config.toml
n_head = 5
n_kv_head = 5
head_dim = 32
activation = "relu"
init_std_up = 0.0377
optimizer = "muon_variant"
lr_mult_down = 2.0
beta1 = 0.93
batch_tokens = [16384, 32768, 49152]
dataset = "wikipedia_en"
MLP neurons of a small language model. Each row is named by its layer, matrix (up: input weights; down: output weights) and neuron, and shows model dimensions 32-127. Each number is 128 + 32 x the weight over its row's rms, rounded and kept within 0 to 255. Numbers have three digits each.
After each neuron's rows, "fires on" lists the tokens most often at its 100 highest values on Wikipedia text that the model never trained on. A number after a token or word is its count.

L7.up484:175192157154098124138132137144196093122138168185126088104161123204110136143105046108141142082102135113084180126105107169139130162134140177142135177130095126116191141136161050188127172134072120169166129074142110147153142106145085152095146118114100192124093151100122127110094119163109136171
L7.down484:108149150107091107158075115106128116108179143122133099129106141099237184118095147123099106112133143099110138112103102193172141140097145186079075082170109139072139115133216146087145099141110081157105131074074193126130160144184134149149125158143116172139080178090109135184104162123089168113
fires on: "." 46, " |" 20, "il" 14, "'" 5, ";" 4

L10.up363:177092090110169162172121172102138119118091141114181149100155131100114072130146089055097156144169113129077138116105147147082092177134225152150135107134142141121144144135096114120132184125131088132142171175214090123078178095114056120100104103133141170098125146116061124132154170073108130226
L10.down363:188136100133084149143120104107135170159123120135174138107126054109176094157150160123162108157090140123149140059156075107101132093158092147114106086128103145034149133210139151037209164134078107147096104148122143099124070158138097190130147167151146188140106120124167156187125117173115149148
fires on: "." 83, "," 14

L7.up507:054100095137170131095080152138135185098104117094171118131082136159140128123137139152122185120119151122142055140110099146147154154098114139136069079157136205139174172082118142129145187139162071152088131103167075141096156101031147191159081123177110090139151122159101156119115102142098107092
L7.down507:118126114144117174180126159193170087120189142121090140102120142148107093141152168129128101121142151110129181100122115170110051080173150109172125139099145167106069106120160126093078071130143122195118148108134111105175116165136130106170154128151130145161115121102150131065155175142087146136
fires on: " or" 15, " and" 15, "f" 13, "ur" 12, "m" 8

L8.up35:129114084121125163103153097191148137157136203164126158177086141112124108152111130110173124058165105119138150104119098118125158143172154133148100185150178122169155100118136113104175143109159157125085123109134140137164109093159143143090100119122170094112120139155139079119149203126016091065
L8.down35:111089154108079126109115140158135146170151147136134126165147169168126092103132141117139098122093084137118116099152126093153154086146150121139179123148155097157137187104174090184129131133145141130117129092065121131146108099093220156118036072063156107187146193138125063108130106143132176165
fires on: " E" 37, " c" 30, " e" 19, "E" 11

L2.up154:136127124125113097105125068161100143102173070150158089120184133113140130157093147147128141193161163119150148113082142106112116118091144143167067208080154177098134159135119147095076104095149163157169174159074133124154148112068129140107143167160196115091131138121177157133057049113116115124
L2.down154:137089129181140113121114125075088125089201107121180160144119156156177164127087090067071160167114151112119178146127152189137151139120095130149184152079103127154140088144118128065086113156156113089178123174128116132153109172136086093098057101158144162161086146067170165146133107135152117141
fires on: " " 34, "-" 31, "\n" 6, " art" 4

L4.up454:109137109128166123107129082136174078134127073168132091194116134157162109118141123199127129126143144125115120119129143082104148155133119145113120124093059122180139091187165208115061115150133069102131114100167128085083128132171134095169115102091104153130121163136167118128127127130081057150
L4.down454:061147130162135068164150163111157068116121085191133090153149123148130093149090156186117156141092142075069108089115132079124166124138090171090202138055139123092123101171112187082104134101156085087131108177149120159129117156174101141108135126136151175026139159136170131110078188094113060134
fires on: " Ar" 16, " Mar" 15, "Ar" 12, " vol" 12, " mar" 10

L7.up420:160128220206081077120213150102097150163196115161105092161063078165109148105166138122191124077153084170096115164154136124133149182099093128107123173117139061159135111111140097124099159148146167150093216077132106120145129141117020138156125119055098126075157125110145123136112098158112119096
L7.down420:139146090062159090175102134126158133123132190129075095109125071158139123174079118146148084157143141138089128049106143130090181106168125082166177149084113159192052136143124094121132199110112109127128208119118112102098136181139166087192105121124138076134120099097138093094120129171129106149
fires on: " the" 29, " his" 25, "st" 5, " coming" 4

L9.up45:120102103155121129067079098102169136190096183136127154152134137119156054102153094115099151104131097160053178178127153118148165092148110142147134093066164103143090107126158129090053156090117120130085125142152154123120099136093116080044129147156134164135095136171120108131071193118118140152
L9.down45:175154163110134095136077098147146056087093138091082131111155101168093129109111130207124141104086181148132136095094119084186154156121192061153164100205084123147098142104137063117099131135154154083102110104107100115131081134123129136156093099117167125112107140108124160105164128165127186121
fires on: "." 33, " on" 20, " of" 11, "p" 4, " " 4, " acc" 4

L8.up326:108137166111118115180130141139128129144200189089099140119097149132171146073110119092141075126106115105103153149095078087142142160159071123102133102111192128158111153123084154100101078153126129093171129145175116149123069096122181162172156075087139105112150125139070085080172202152139158101
L8.down326:137058109122177086154084122116111155138079130174145142076164063084153131096125138151122091169154100135189141103124110120114162165127096164146126132153115143106160112151145158139129128119129082080107102136157181124169121172134132125171138102138090154134172079098143088145071068140133150093
fires on: " of" 28, " " 14, ":" 12, "born" 10, " in" 8

L4.up572:116128137098096135145126103144078094118085171086152164085106150178094075123131140091096091099160100198171172115148154142044075218122107132127079142141196161125124132170081177150137116126104102101127183068089077177145124126150112096115173137103146173092139176139117126116123191116111079140
L4.down572:083126139114099128126161114131091139153114115077125167096149162180118168141105102144111122099136092117173128111091112169108059185121094089117106111088127160086097121169121109095121100167107100123114201112133105157188118173145087143100154102162022159088148161113132089117147183180159120131
fires on: "d" 57, "-d" 20, " d" 8, "D" 8, " D" 7

L10.up333:095172093074211086141092083109126144096087108114072139100171132104128115108189117089155046054128166119091129114174160174107173120142188098127131164106145162177098117123120169040126149108173172131091087114173108173117173134161130100158102138123162102156159142169098148154134146044219101115
L10.down333:077186133091178112151088108145154083143130120193101172123154134136142107128186183121130092086141148131113101124090153089126113125101094113144124151161173095135084124152109132105148121112083124103187103130175090117139174143131098152070097162169140170177165136146117115150146109129176121155
fires on: " st" 24, " Ch" 10, " Cl" 8, " ch" 8, " cl" 6, "p" 5

L9.up51:168085108157190158097077151133074119124142091127168128138077155088097064101123132106178117130142214093065073108132214143149102123140107167087151073117153218101114092166087182145160107126125071147100152119137129176138229121113137123138192140163118093152115176131080153133115143114117155152
L9.down51:130136175127157112088143167152119128080088135134148098106165154129134130150199122128156160107134161115134130105112110126103068096184125172159091121139105105054139144132125112104123136112167147097083115211142196123132071127148138108102136133173180107171107107122118090057116155147160103116
fires on: " and" 41, "," 10, "m" 9, "t" 4, " or" 4

L10.up613:211088158154205136120081071198111146166097101094148133232147115126158116107148094093103109101152110090108113125154155128112140175130116124135152060155084119148095170139150077147144169132105078131136102117111171144128146103117135137057114207092163135111082078102128159100144140139077159130
L10.down613:141122072145150109104167140143083105120066151132132161102174179191145143080101134066164164094167152114177146177099121113130168152173116135139114170129073143140103084133128113143085185100157124108137094161140126130109130153160122106142116105132068094107130148134102078158149125158134134103
fires on: "," 60, ";" 31, " that" 7

L10.up290:095139140118135080132114093166107127128132100117082128150109122174089155072160149137128048131130104222126160135139145105073100192121120097135079141195136191107132132158048140113099101152110157108080148160166099174112136083154153174172163135068113136106128101119147172138141195124151068078
L10.down290:166140114132057139089090086139095143141158117105139186077101200165105170104120131133086095197113156102131135164103099155145074244138137105080085076115174133128118142140072135137100091113107128125117114116113108126125119099169154181113140131087153161123102168073089132117121160134157172146
fires on: "D" 21, "-d" 17, "R" 13, "J" 9, "d" 8, " ind" 6

L2.up477:160105101090120193131134125100185137083136141127105116140131098121115106148125174131139110148167099088150187051204147086113165154091200107107041149136104087160088077158120086143155198137137107131173185132124126085095109126135102093179120122174133145107192132127163147178122110051093152132
L2.down477:128091140146126130071135162169182170168118169098132173126154142145176155157102136108121100130114172086110125114150125113094178139059122155137160126084117176137085208124051157118132133149196105081191132114093131057156085187137072113185164116178113145110150144130098136146121170108099126185
fires on: "," 19, "." 15, " I" 11, " there" 6, " that" 6, " do" 5

L8.up138:128151131157175083112120130084139123119182124138139137113125148163090125163052128164108147156109129091124118161058098115121129168154102089105117147191179075068163101138122138080148139138159147100085160113114039079112197132124158162171126158130194126136078056125135123170127113118116161146
L8.down138:132167020133126107110105124191096099105150131108144184121151140128144124132119100141089125112083111105175132129109145049116182202118134082166152131144102141131126164103112125169157141197109117158101125079071142115136171101156123147163142136093126158151182136056150064073155137184116135066
fires on: " and" 32, " &" 14, " de" 8, "-" 8, "/" 5, " or" 4

L10.up317:102156118099151136128101096194085117147135117136150132116170133150095089115149114125156066137182129099113118138121166091112056205125130111114124146103140145168097163175154141146120152167052146095137194102149116142137120040072152149155139153086083149083152196092174084120168200090093116177
L10.down317:123168155086077171114141080151052160169170154098141090134162117151140097169149182128124129149159141078152120101149096128079128143185118090126100100102134109118136180113166134120161093142134120113149139142152125133202102121167138110120178109149112124061153095095069045133138152117120165145
fires on: " D" 56, " d" 35, "D" 6

L4.up584:135173091094166087126087124146081122141099157162147179151090172137175141149105153068125094137168147097122163178162166058062133167140132095139116071110060123120139132121105102045122115080080123163165107090138110122156135155092176149134109139165093082122206169144129118119110198143144152120
L4.down584:088076156103152181139100112161109114152148054115151118094142144141091126152121178152170093076093146122115117136081168122150172137079092076159114116119128115125088094144101190132167143103161138132100149119108140092199159116076193150158128144125204145120144203125136102134118164108163094127
fires on: " " 22, "ed" 11, "ced" 7, "ated" 6, " ent" 5

L9.up592:144156190098136140100138177146119155126141128144117130133163194100152116118111110136171100073163163137119100161160134084146139140103099118166112187114112145128217134171101174093155099140144171077063177145149096101159085035184126063139096153116170159159099111115134156136075172114104129110
L9.down592:146141196076105176123169161138139148153139162046092112112178156120109114150137139221117137137082190166146135139146132144148159147076129166081131110124166137148165068166119139145152140122148091119112125111111139056134065082109093149091068112109151152120100097138162108145113127086114122164
fires on: " ass" 20, " res" 19, " s" 14, " Ass" 5, "-s" 4

L7.up554:121077104118148110088080210069172080129148135190133181168112155133119118169123089128180100150149107159177147141118125033173043174136099176137107118151168148136094126137111153144101110148150168141106114121104074135134104131101116118126147129163137103144096102151123178122114093136143120095
L7.down554:111152120125124120128072132122125080156119154122143112126153059155151124098128106183145187089097139158114114091120136092179128132065149090155091080160117102182144173101150113132176104167106118123131065161207175150068143137119174122169147145172082149143075142144176090113165123158156177132
fires on: " of" 63, ")\n\n" 5, "==\n" 5, " " 5, "–" 5

L9.up603:149126142187192097079159144127123161151106135093097110174140147114145129092158124186189110148119215173090177151126177129123144171123151060140126148144163158115137190086168156158143177108169129098118113090111115108149102091124078071182137113095158118162109152125133215133123178128085136070
L9.down603:120168129115122164189073191086129137130167143171037090124145121090154128103179063153173167154094061144089119091151152141103069128098153097092140125145163157090111125100099175104174121120192196107074117126107176143108075123130192104158141107116138144150053110174160101124113119079120152115
fires on: " s" 20, "-s" 11, " sh" 11, " h" 8, " sw" 7, "sh" 6

L4.up151:208087131128100087193086138107139170066112129102095154066111111140104138140102113119106090165113122155113123090159112060153110103104130175062079155073107132116116130155150152094156138164103204142158076100130143069132124142095079165125111136160144153163187142133103154129095113074086108155
L4.down151:135133050135133123113099171094159121147192143196124110135062143127151162113097102080105152135089113110082188084166130191137130138107114168094085078099127167128162151074098142103142082109101100153106130134136125106122157165111132086189139176159132179151141138151192182119123157155168132152
fires on: "," 53, "1" 5, " of" 4, "0" 4, " males" 4, " there" 4

L9.up224:086106160135113181119158094151063119174116102145075111157177139123115103166125175077123074146091099129126153204130126138098120142119071161119083105093140102180120174105120131119124143152129107131097149184161128110085139121093097144147157123143159221117075109226173156110158090105098163094
L9.down224:139068137146122091111158173118111126082130094170157118168126103101104092131087099092142091188144105173109142102075180144159118094093138172123122168099103137122124140136105178134076121152116173135155133125163136122089096145107118160146155147135149095191166167144096175129147125105102166063
fires on: "\n" 18, " (" 17, " " 13, "." 12, " of" 10, "ur" 10

L10.up617:128192152160167133108064157087117158131154144078138101093115103106092154121140153082115171131158112134112138150132094121177126109168114163102188086147149116108115135125125120160057148083136096162130181144152195095116138093160118059220135103107124161149125179207128152150115159138089133103
L10.down617:157128157112117174184153098109097090172112140118117109119163174073117090158155094105109151126139107060140113116150098118101092158182075154132175091100117180160119108105138157129156159088156113137105158193145162161124093145163171148123168182187102141092132145134143108112102016110111112116
fires on: " H" 39, " h" 19, "′" 12, "om" 6, "um" 5

L8.up559:145079192158121139139146145096106101125129159097180132132119078137111137117093162113179134103106208171120103114155137095132143079117127161188124143130123119180152145106164080080081088120116123120152195115167093129101107157140157123164083139084173154136188110182150112162070157131140068117
L8.down559:115102199107128123136146126113137095193137148086125099147145083126081136139186156151189077071121156099102123121158134187138138106136100090114039101103130194098134122103138124103139132151144158147082051118149132196138125076125153151101176164146147150103108086177143121135109158115070157128
fires on: "per" 14, " Pres" 12, " acc" 10, " for" 7, " pres" 5, "res" 5

L2.up194:073167160132123080119144164092066127173100200134144104144089079161083095134124145134127164145179116108114097150148127120152132175139131083101149115132133089156116129087118122128146183054125169154123191186096134149182133139126117152090199118146202071145176121084135093110105148154067152119
L2.down194:147131148171163123157132093122139144143168085154151118163112159145134136086142126137085161129092099103223118157163130104140139156122170074124060100100135099075157178095129065171186133129146102126133066117096130116209107149129080142140134143197113121091118095126228075143122056167103140074
fires on: "/" 38, " type" 8, " or" 8, " long" 7, " number" 5

L7.up516:133106130114082197083091098142125130148175146109121186079115134122179042156115111112207138168155126110114091112167144082111176149179145096145130200154125129152118122097078141137124108175145112089071125134143159158165089064035156132141125120219094136117101168158083145075094113059130147151
L7.down516:145134139166164064098108153134124153144097131119130139134122098161070134126113132146128107106104135175135113126039119183102101199094129141111042177149185167108079137151133145101103160113152141070162194137155161115123133172132125160164143083170200188111095150141164125190115151075127144136
fires on: " " 30, "l" 11, "n" 9, "aly" 6

L4.up52:089157131138197147147106083068124116153148144085106127111147104107121133122196107141128088120075072119156133104152102166086128110095142141156125144104136071183167093123124151145072134076118104073091117137073102085137151174168081063152117110139179182139116096153146082169104212122112100119
L4.down52:071113166078148163149095103092133140159148092124058118095145102162171087084097135135127109121057080163108102159187149134101154150165125143163090119128146154096117156112073078118129103126087127120083102108073115125179119131085151120115119138172132110123201076165139142163148099124139137164
fires on: " Gu" 32, "o" 15, " do" 12, " Do" 10, " prov" 5, " Qu" 5

L2.up228:114107090054150087108114099116127033133150094175081153106113182117110131144134134125144117116085124066127131116200122077084176186129163208139108145155157088170154167083162127117123210130173165151178176126091140164114142170125194121137107126123168152129141124162116101145124165176091134094
L2.down228:123158171077116101123144114132139060086178142155117122110070113131110172150127100124142206083099097086100135094187083103115141105182117133053119092081092118163155124158169097093144142135158178134142173164135174174087125118131178114110123136135144080165112154124146123109140168130146118133
fires on: " der" 15, " vol" 12, " pri" 8, " Public" 8, " du" 8, " public" 7

L4.up498:133099120112164126182107119085147134094138160157135154116151079085136106127066089094168139193111091105126155158091088143103118071148136124185113119166171150094139183145128114190079084082065137126186094127074099164117118105149134138123125075138120163103167181136125098145133125158120130071
L4.down498:178130055166151201117129128119136137207180157077094115130139124123118127122134124165136141128144144103114085131108115125131136108113118098153128143111140059142128131173152138143233201075101116086151147146178116085104109088142129125139139104153127121078138096122094134112090104172075150125
fires on: " is" 57, " known" 10, "200" 5, " Museum" 4, " University" 4, " M" 4

L8.up531:141110130127181185158103099107109161087112126139112140142136095156143125129084088108139132112123121084139082129171130103108150057122137172109115079108150126122126093059088138141050133144124173180214080128123100169070187137118099133123160149110115143110178120132146163132159116103085105122
L8.down531:085098188140144149122163150155128155176140138161098087117102131148080127138152139121164182133152150139124131086163119066120164160080151130059119131127086146099113138112109146146140128016089132144092182087087117091088119129151110140059118127074127116104148112084153146149061132123125096117
fires on: ")" 63, " –" 16, "," 4

L4.up503:186131139136139159167069156098115154073122148156140127176212127100116146111083122143169138083159114038168115172111081069146133101096111144141052104168159105105178111133115179150094111158146113135110111117065100138115112112080116117120071082198133154150134117188139113095123123143081130094
L4.down503:186122096163052124138129132154128109127134057092163193178148122104186151110100207155148167132168079151126143111121085172113170088170091119165081160133126092125108163137188127147034151065138156116113171142129150147118157129154117144122138093126124096130130135081127135146136151119126116100
fires on: "1" 17, "b" 10, "f" 10, " War" 7, "200" 4, " is" 4

L4.up469:108159155133119166146063167139085041142080117079128122128128163142180071084177127158159141143127146129112131091085097125082143143130140150147093123018131141101159131118150130050089162164103100077079132086137123118093112115116156122154131156177142137043096110073153153175124145104086092128
L4.down469:112121131168107108170115107096130200176085126164111135181130136150146064104162204142154150112120167120129128130065107143146100129173067103138178179071082093137112094126147157129123126098121079056123074154115201176178083096157068082140115138121105127105134118108118120136152110104115146113
fires on: " Mar" 34, " r" 19, " mar" 10, " B" 6, " ar" 5, " Char" 4

L8.up495:115122125114110143124104120077119120140066163169115201089094130154061144131140138161162076079068105163100059139139153138149080104126091142185140140112138106093164118147112190141078187156122123155103164117146150162167176124077148153160165114160145173085135108137130132147090177117065136145
L8.down495:067203115134100112096029102095154140116167133105153138156166172165136136097115104116173117122068073129123126107142083143114144148173121108122148175140115139085107061194073111160149085111151148154093176120106133168141137119133183061108156096121157127114122148136169108145093121115126101162
fires on: "u" 38, "en" 14, "in" 12

L4.up274:088107096133112163155142129167135142163108126119081132098062106145143041139225149063145135101119109141138124147102150105073103109086137160116135058084115133170080183076147154126141097134103171156169119176173123118082129144131144108141135081132164137175119113151158093122137138110088153114
L4.down274:127056081124100089126163143147143089202121109112165161136087127131084121110141105135096155152151094155096079113115163144121124152134134109146192090086123148191127174143145157134183121091170169143118188123147105116106079136060189096193063066113143083084149172119138114130106086098091116116
fires on: " (" 24, "1" 11, " —" 10, "ure" 7, " " 7, " Swing" 5

L8.up201:104165135103128135087160152123085154165095135094133176109162187090180100123057129100147126136143152132162214138102155135099145175128174134119031126159174162135119113112110124114087120143124089128132179068149123117168139095119133091069095136161169127088093167119132133104151176127128108137
L8.down201:161070080078118115113097143092136110207127136188172086081104101147090068095134117172183110111091108184151129129110171172171124124096147090120137117166179110099136133129110158114125171112176151111101137117136088078181167149111177112147079138091144169166104114152182081136125152095139089086
fires on: " " 84, " c" 7

L7.up212:139076059087204059112089139170098145126138100144125143155127118114083135115136171190129077151146065144106083156173106118167112123138112154091111134153177195107121140097078111095081084180120074126180174152179105075177141114116083183183142118065131151163144112130103158179127171169118144131
L7.down212:164107152107090123122188055117138136111144175108186104113142152106190120133119172170134186132146217121110089106110153056137095134156083139148155138106070128090101137059172171127188150122081153163102098091141193130096104183107118121047174133097127114083160177124135119087134173110147130112
fires on: " in" 31, "ed" 16, " and" 10, "and" 7, "ing" 5

L9.up289:112154117133188158115148140116162152150131066127141158121161099119145117051080146095127128142153098108107151094113126080138138120167098138123117110119133116120184151123118133084108095168093118133149159056135121161085208141128079141081087143099162165142135209148143167079116129098126094149
L9.down289:120136104100100131106146097101051138153126172108105143119199176138108131147208173105159121105093114134108112116138124106118196162162123106112104089197079131146117110091150139145170192089175105153148155139086071153141099135163143150113101128049150125164145135116128130145162133177122086133
fires on: "," 53, " and" 14, " even" 5

L2.up80:104138100171120078166133107105186131098083122127079046078157106149089082147149196134068098143103103133122197079050149112139119069132140152113126158097185129091180139103089156137116167198115116142118151162122132131189142160176149090150133103069108163144134152205067136082102163119103143091
L2.down80:079137122110109108144164096126103137180115185100119152133116191206101126162120103156113094109119057062099123152139154164168134176118133077126146133170076167108136148126156143083101098122197133144091122149111178154182093156074167155111144161212103155094083128103104157158079199160127128133
fires on: " H" 61, " h" 13, " b" 10, " Sal" 6

L7.up561:076127127128117158143132138091078105143162155096122123094152108098147055152133038111139075197145135175071067126154129108102166176128119085122143108139172118174104152166122089100095095068142159133113139166130104197150124186137074075130090127102150135149187162090094093094156087133113108150
L7.down561:130105042147161092113152099121164164153163155123149101142109166113141181075089131070144121093102172160116123110157158163150153171213109125122136069143119142096124096138172151143161114128153197175163084152163124116064139168091176098113150123110123116080105127132125140066138113148183078110
fires on: " " 28, ":" 18, " is" 11, "=" 10, "-" 8, " /" 5

L2.up70:133093106142110133143179108126176154113121197170104126174089117125091087099065184072176145106064173132114131115102174145160172127080064139138096135139144125144093128174155123171096136154096110143145098141184104133096192099148134081119152139165231120115123119172112117154088172169117145162
L2.down70:105130198146115079138145113114163175154184074137111070085154115182145088141054131150166162096093193126096149092103171172128096129112120091102126099108157140175068048129120138087123121153161144148114120141144099118147124133083162139150097123136235108100156069139120113136071167181171165155
fires on: " res" 33, " Pres" 17, " cons" 13, " pres" 10, " oper" 6, " role" 6

L8.up587:111118145109079112076182151116090068188179174115109119092156088168087094140204065116117090174115166156089103155184140115111149179186088177104159105149175156167123116118121135147132141109125093168125130178140135121121126149157081143125102046114128138086163126139124116143162060184120169145
L8.down587:128070098054183083177165115167160142150142171110156147162141093149162136152132100143108136112149121134170138121093108131153084163096131093163161081106131081094127161141160102111136107060067152122101074126085097114144127150141151122148162167085094133130136123191127088086156163121084153152
fires on: " " 37, "-" 14, " the" 12, "F" 4, " from" 4

L9.up437:114112062132131143098105174147089095159137157137121183082110203113136101124088125088179081148161110136158129135092135140146130133130183105161140130172208103150071064127058148110126152131092156119143136145184120087081118123092139092115159170161177157100112094114133166119097121101174106076
L9.down437:110126156140157114131089136124166119216153121152116043091159152089105061147114099147161081095129100144139126132129095138130137147053104136115113166166139077121122089113110113199166118091113143122156126085133123104142131167186163091109129139163137135151067174135116119143129164098074084135
fires on: " " 35, " l" 21, " n" 13

L4.up492:122134093115082146131156119130136124128142151096125070144167085149104126178094195192148112089128162112146140191108091175134166132143155159122127097141090155091185089188194137141066166100140152175114171123155129121124140104083103213161166155090129132134099137146092096122089112147127147131
L4.down492:152080169090109110155134116092189168110127133105146108081107158103116170077132098148081107150074098177156163085111144207140085150080083214108132136141155116201141119097202120133165133060102103136145121089150144125098106126130081170128053145133104072129140079101150172143127154108119146188
fires on: "m" 21, "." 18, "M" 12, "om" 12, "'" 10

L7.up453:112082183117134109126163056180169146150139072124083157120156130085087130117157099151172091130137122108195142137160145079050152163169121149117136160172135152116109132159114118109078180158111109145163175080098091152188107070185144150146171163148133134152169132196149128130174153084115082168
L7.down453:163081176102116175122168082105062162139139090088203159131105160192180092139148194149122165193040144097065095091106120147127133090162174150157090138104118177148144104155157142110183113115127110125092152134112144107121084158119122169109122107075137131067125090104153163106112190116122083157
fires on: " to" 31, " D" 9, "a" 7, "'t" 6, "D" 6

L9.up612:169106176102117087061127072177073148123093084146103159066133164219127113175171191125140060121119069142146126197157115126165130156119130113092118172087135166144140168177133166108146152090096106143112135095170116123124108142159144134141172117132124147118073185111102100140111128135084065106
L9.down612:128157150126050173133140107133027125158108097133140153120133122170167122122151150144135124129117110127184047091187113180174100162097168110110109133064152091145101123178119129112106152151112126138106188122096128132194134160170104121129143137119085092089132157096073116099110201090141148138
fires on: " d" 35, "D" 27, " D" 14, "d" 10, "-d" 5

L10.up50:047131145104180147153136095100149130130120130083055093105136131148175117168176089094196064134142146159096076193135204089166119082094126143102108135101130118140121200138131216115140160099119128144118141152141176150131124151171114168173106167097115147160069111133134107115181129122149142091
L10.down50:129098156099172152106125126135118086084112183082101116176158086171147147145078085083123164142187146126120142119165175141179068132106164125097117130099116123109144065090068089139158063137091186154144147085124130084099112133137123089119135123152191161110087128072087082167104180124070180069
fires on: " the" 26, " t" 12, "0" 8, " p" 7, "|" 6, " Grand" 5

L8.up466:134077147148160120137121117158147185121166093131066117097089149126121132130141142171162151132104137152143088150164120126122086165095199131083156116139126115109139203098100171137125147158148124112120118073161165190127132131123111168094113081183153170113123143178075119125136088144113145158
L8.down466:160172079198131150112078176165168081148140081130146207122156135152102111124137130113120098119125109150130103093157128171101159129163171113079124125090131135191116120127142138195112079056158138188166170129181104101131103093148112082106128120167153082087114170151147101117150104145117128107
fires on: " |" 20, "e" 12, "in" 7, "en" 7, " Lin" 5, " Lee" 4

L10.up75:115158111114165090117100162154114193109159112185110142170185135129155139161078158204191153177105154134135138124137134080180087171069143194129154122211182089144074126042132120144074155137110126114122127119104148121132064127119131100129100170133152130179127137120101106111155131082114117103
L10.down75:161115126149158120160178114113133202195148192087162070136134115105163088104146175170105102170127122096133121174159087087124133151053156077122092088158148122118071174099135104168157109175116138183084118125156166142100097182156082126155135126186145110117135140111169088191147073123160103136
fires on: "==\n" 21, " =\n\n" 17, " ==\n" 10, "===\n" 9, " (" 9, ")\n\n" 5

L4.up312:165179084142133152075085090121163211165137158142147183155150088162121109131171101105124153107130124152071149156156120062071081166095134160179142104100109106127151130124180060136127169176136114083168113181116122109110158130146093108117143145116155093104062065135130171101169127121109135091
L4.down312:060080151124077154165171173098132114125109106114094102087118123109113157130070129152135117137144137110185178113118134167123191134074121158098125125108172118111099142132085128123176117099173208110143163069116147114143156152139145118141084132175094173175153186070081131204059184123122144144
fires on: ";" 14, "|" 10, " Team" 9, " that" 8, " after" 8, " who" 7

L10.up492:145166108094143183190146151128084141103127153108209124117150087114083092105155128071141137195181142129105189173126205126124129181094136224064154156095132095162132128133130099116113130118119173111110109100104038082119161129078091176130156143113161138104103142107093146155086160133064131116
L10.down492:157091144146170151108159141108089168117115202155148135113105102062174096148195127124118146094100111097097161179116091170120158154093090180144144114127167165061139135149120174107128138096132125174118090138147101098129121091177156103093124199110115123125088091152116096156135113114094121155
fires on: "." 40, "ings" 6, "s" 5, " reports" 4, " details" 4

L2.up403:143134122169177123208099097113139198084129115100129129115136154123068152164063102110040147152143141114157110176127137136159167181164174122128138103083131134130115106078124139138108138179168128148208123097102080133133131108145076116174123144136188169134162118131199148123193101134108080149
L2.down403:120116168128144141086100086106148132109130125127099185089150063124170157063176153120101106100152175106143079143167136140123143115109113137065121134110144158017145125042137158038110049195099083176145143124121144162109181227150128142141116134100118130124121109146146152124141122098093146185
fires on: "%" 21, ")" 20, " Australia" 8, " –" 6

L10.up181:154154089156114172166190143141106148129172119150092164120120139117171097167171184087095084118083104101122067141101182075143132133164166107150125130133137169111154168201108119131103173095115107124158083164184090129121206124119097127188102155158127203142070159129147097095107146104106102121
L10.down181:137076124150123113189090161141122072240136085143118140101086143124164149110146114130158101165148118096135088136155135063112096155225128130051137167148119184120173080106086164096148145083065149163112147168158097104226087106168103092123149197133125149143158163111116118125138106135122077127
fires on: "," 75, "." 24

L8.up367:147098159148121135116104056142160175139143148069126152063141147135170140078131139127083080153176148102108164157082155113151157142149150118143146151151190162073098116063048134168101051156116091124120165106130113158118092154068093196177198137092072088113103189167105121149141125120134156142
L8.down367:108098079140141137119149108116060072127087115123165096073137085072134105144088157103100124143069154161163082210070148139158134085135089112119165213139173127122178104174153170090156219126083112150078089092131175078105184097184170133154106148131126163117123148116110143114111122121123118154
fires on: " " 27, "ed" 17, "born" 10, " as" 7, "ated" 6, " from" 5

L4.up246:100121161079131182143134112092092134121175121066216052079159120132089156137117136132170112133223106111150161101132125101088091110089168150143128137123170067131144157176134154125100161140122169127147120160114118121118231156147047116144087163087144144102170220117099124109098170102119074129
L4.down246:142102136066153175092141084118098157127178125093124099136143117133050140130131130124150184085156106142146088122136153153115116121096173075161111139149104145192155182179141126058130113144097160139150110118175111137136216142117121129149097146084091057095177230096081135126143119074105117137
fires on: " Cl" 23, " Pr" 19, " cl" 19, " Tr" 16, " pr" 7, "Pl" 6

L4.up19:088166124142196109166179129145098143100160145141138122082178094173104186165165115102095051154148090136122129106183137129136103167151154085151124174170150077072095100171135140124113148142095156131127146142131104069116169170228103099107133148070114066124103168156153146062097107086157104140
L4.down19:092110140107185128143162123134101136153140189131108117048188113127117110111136183111158080070173148124137128117116131139153096107178183106138173138108185067130050161173127099099125157160106180139130135139136068132123134133178053108141103096097120135158150145141168142069145181071197103134
fires on: " st" 40, " cl" 18, " Cl" 17, " fl" 13, " b" 4

L2.up507:097141148174138111075199166160120087130189103150141133162155171145160125136092129137084120141166155102122165142112101114085120118121140086158097116180139131082138144112082087120078102162093105135178158184197119137157096100098130137136154126100098111109126101115119118117124161177111170154
L2.down507:150146155140136078144130133147107105106159137148137121106097117177158110128067100137116111154143131129121145163180118144175043119177181122136097114148066119119198134078119088052148139159164133102085105111117076145118118177082115120179138112069111175116104119164110124118106197076167128156
fires on: " make" 23, " made" 13, " making" 9, " calling" 6, " makes" 5, " some" 5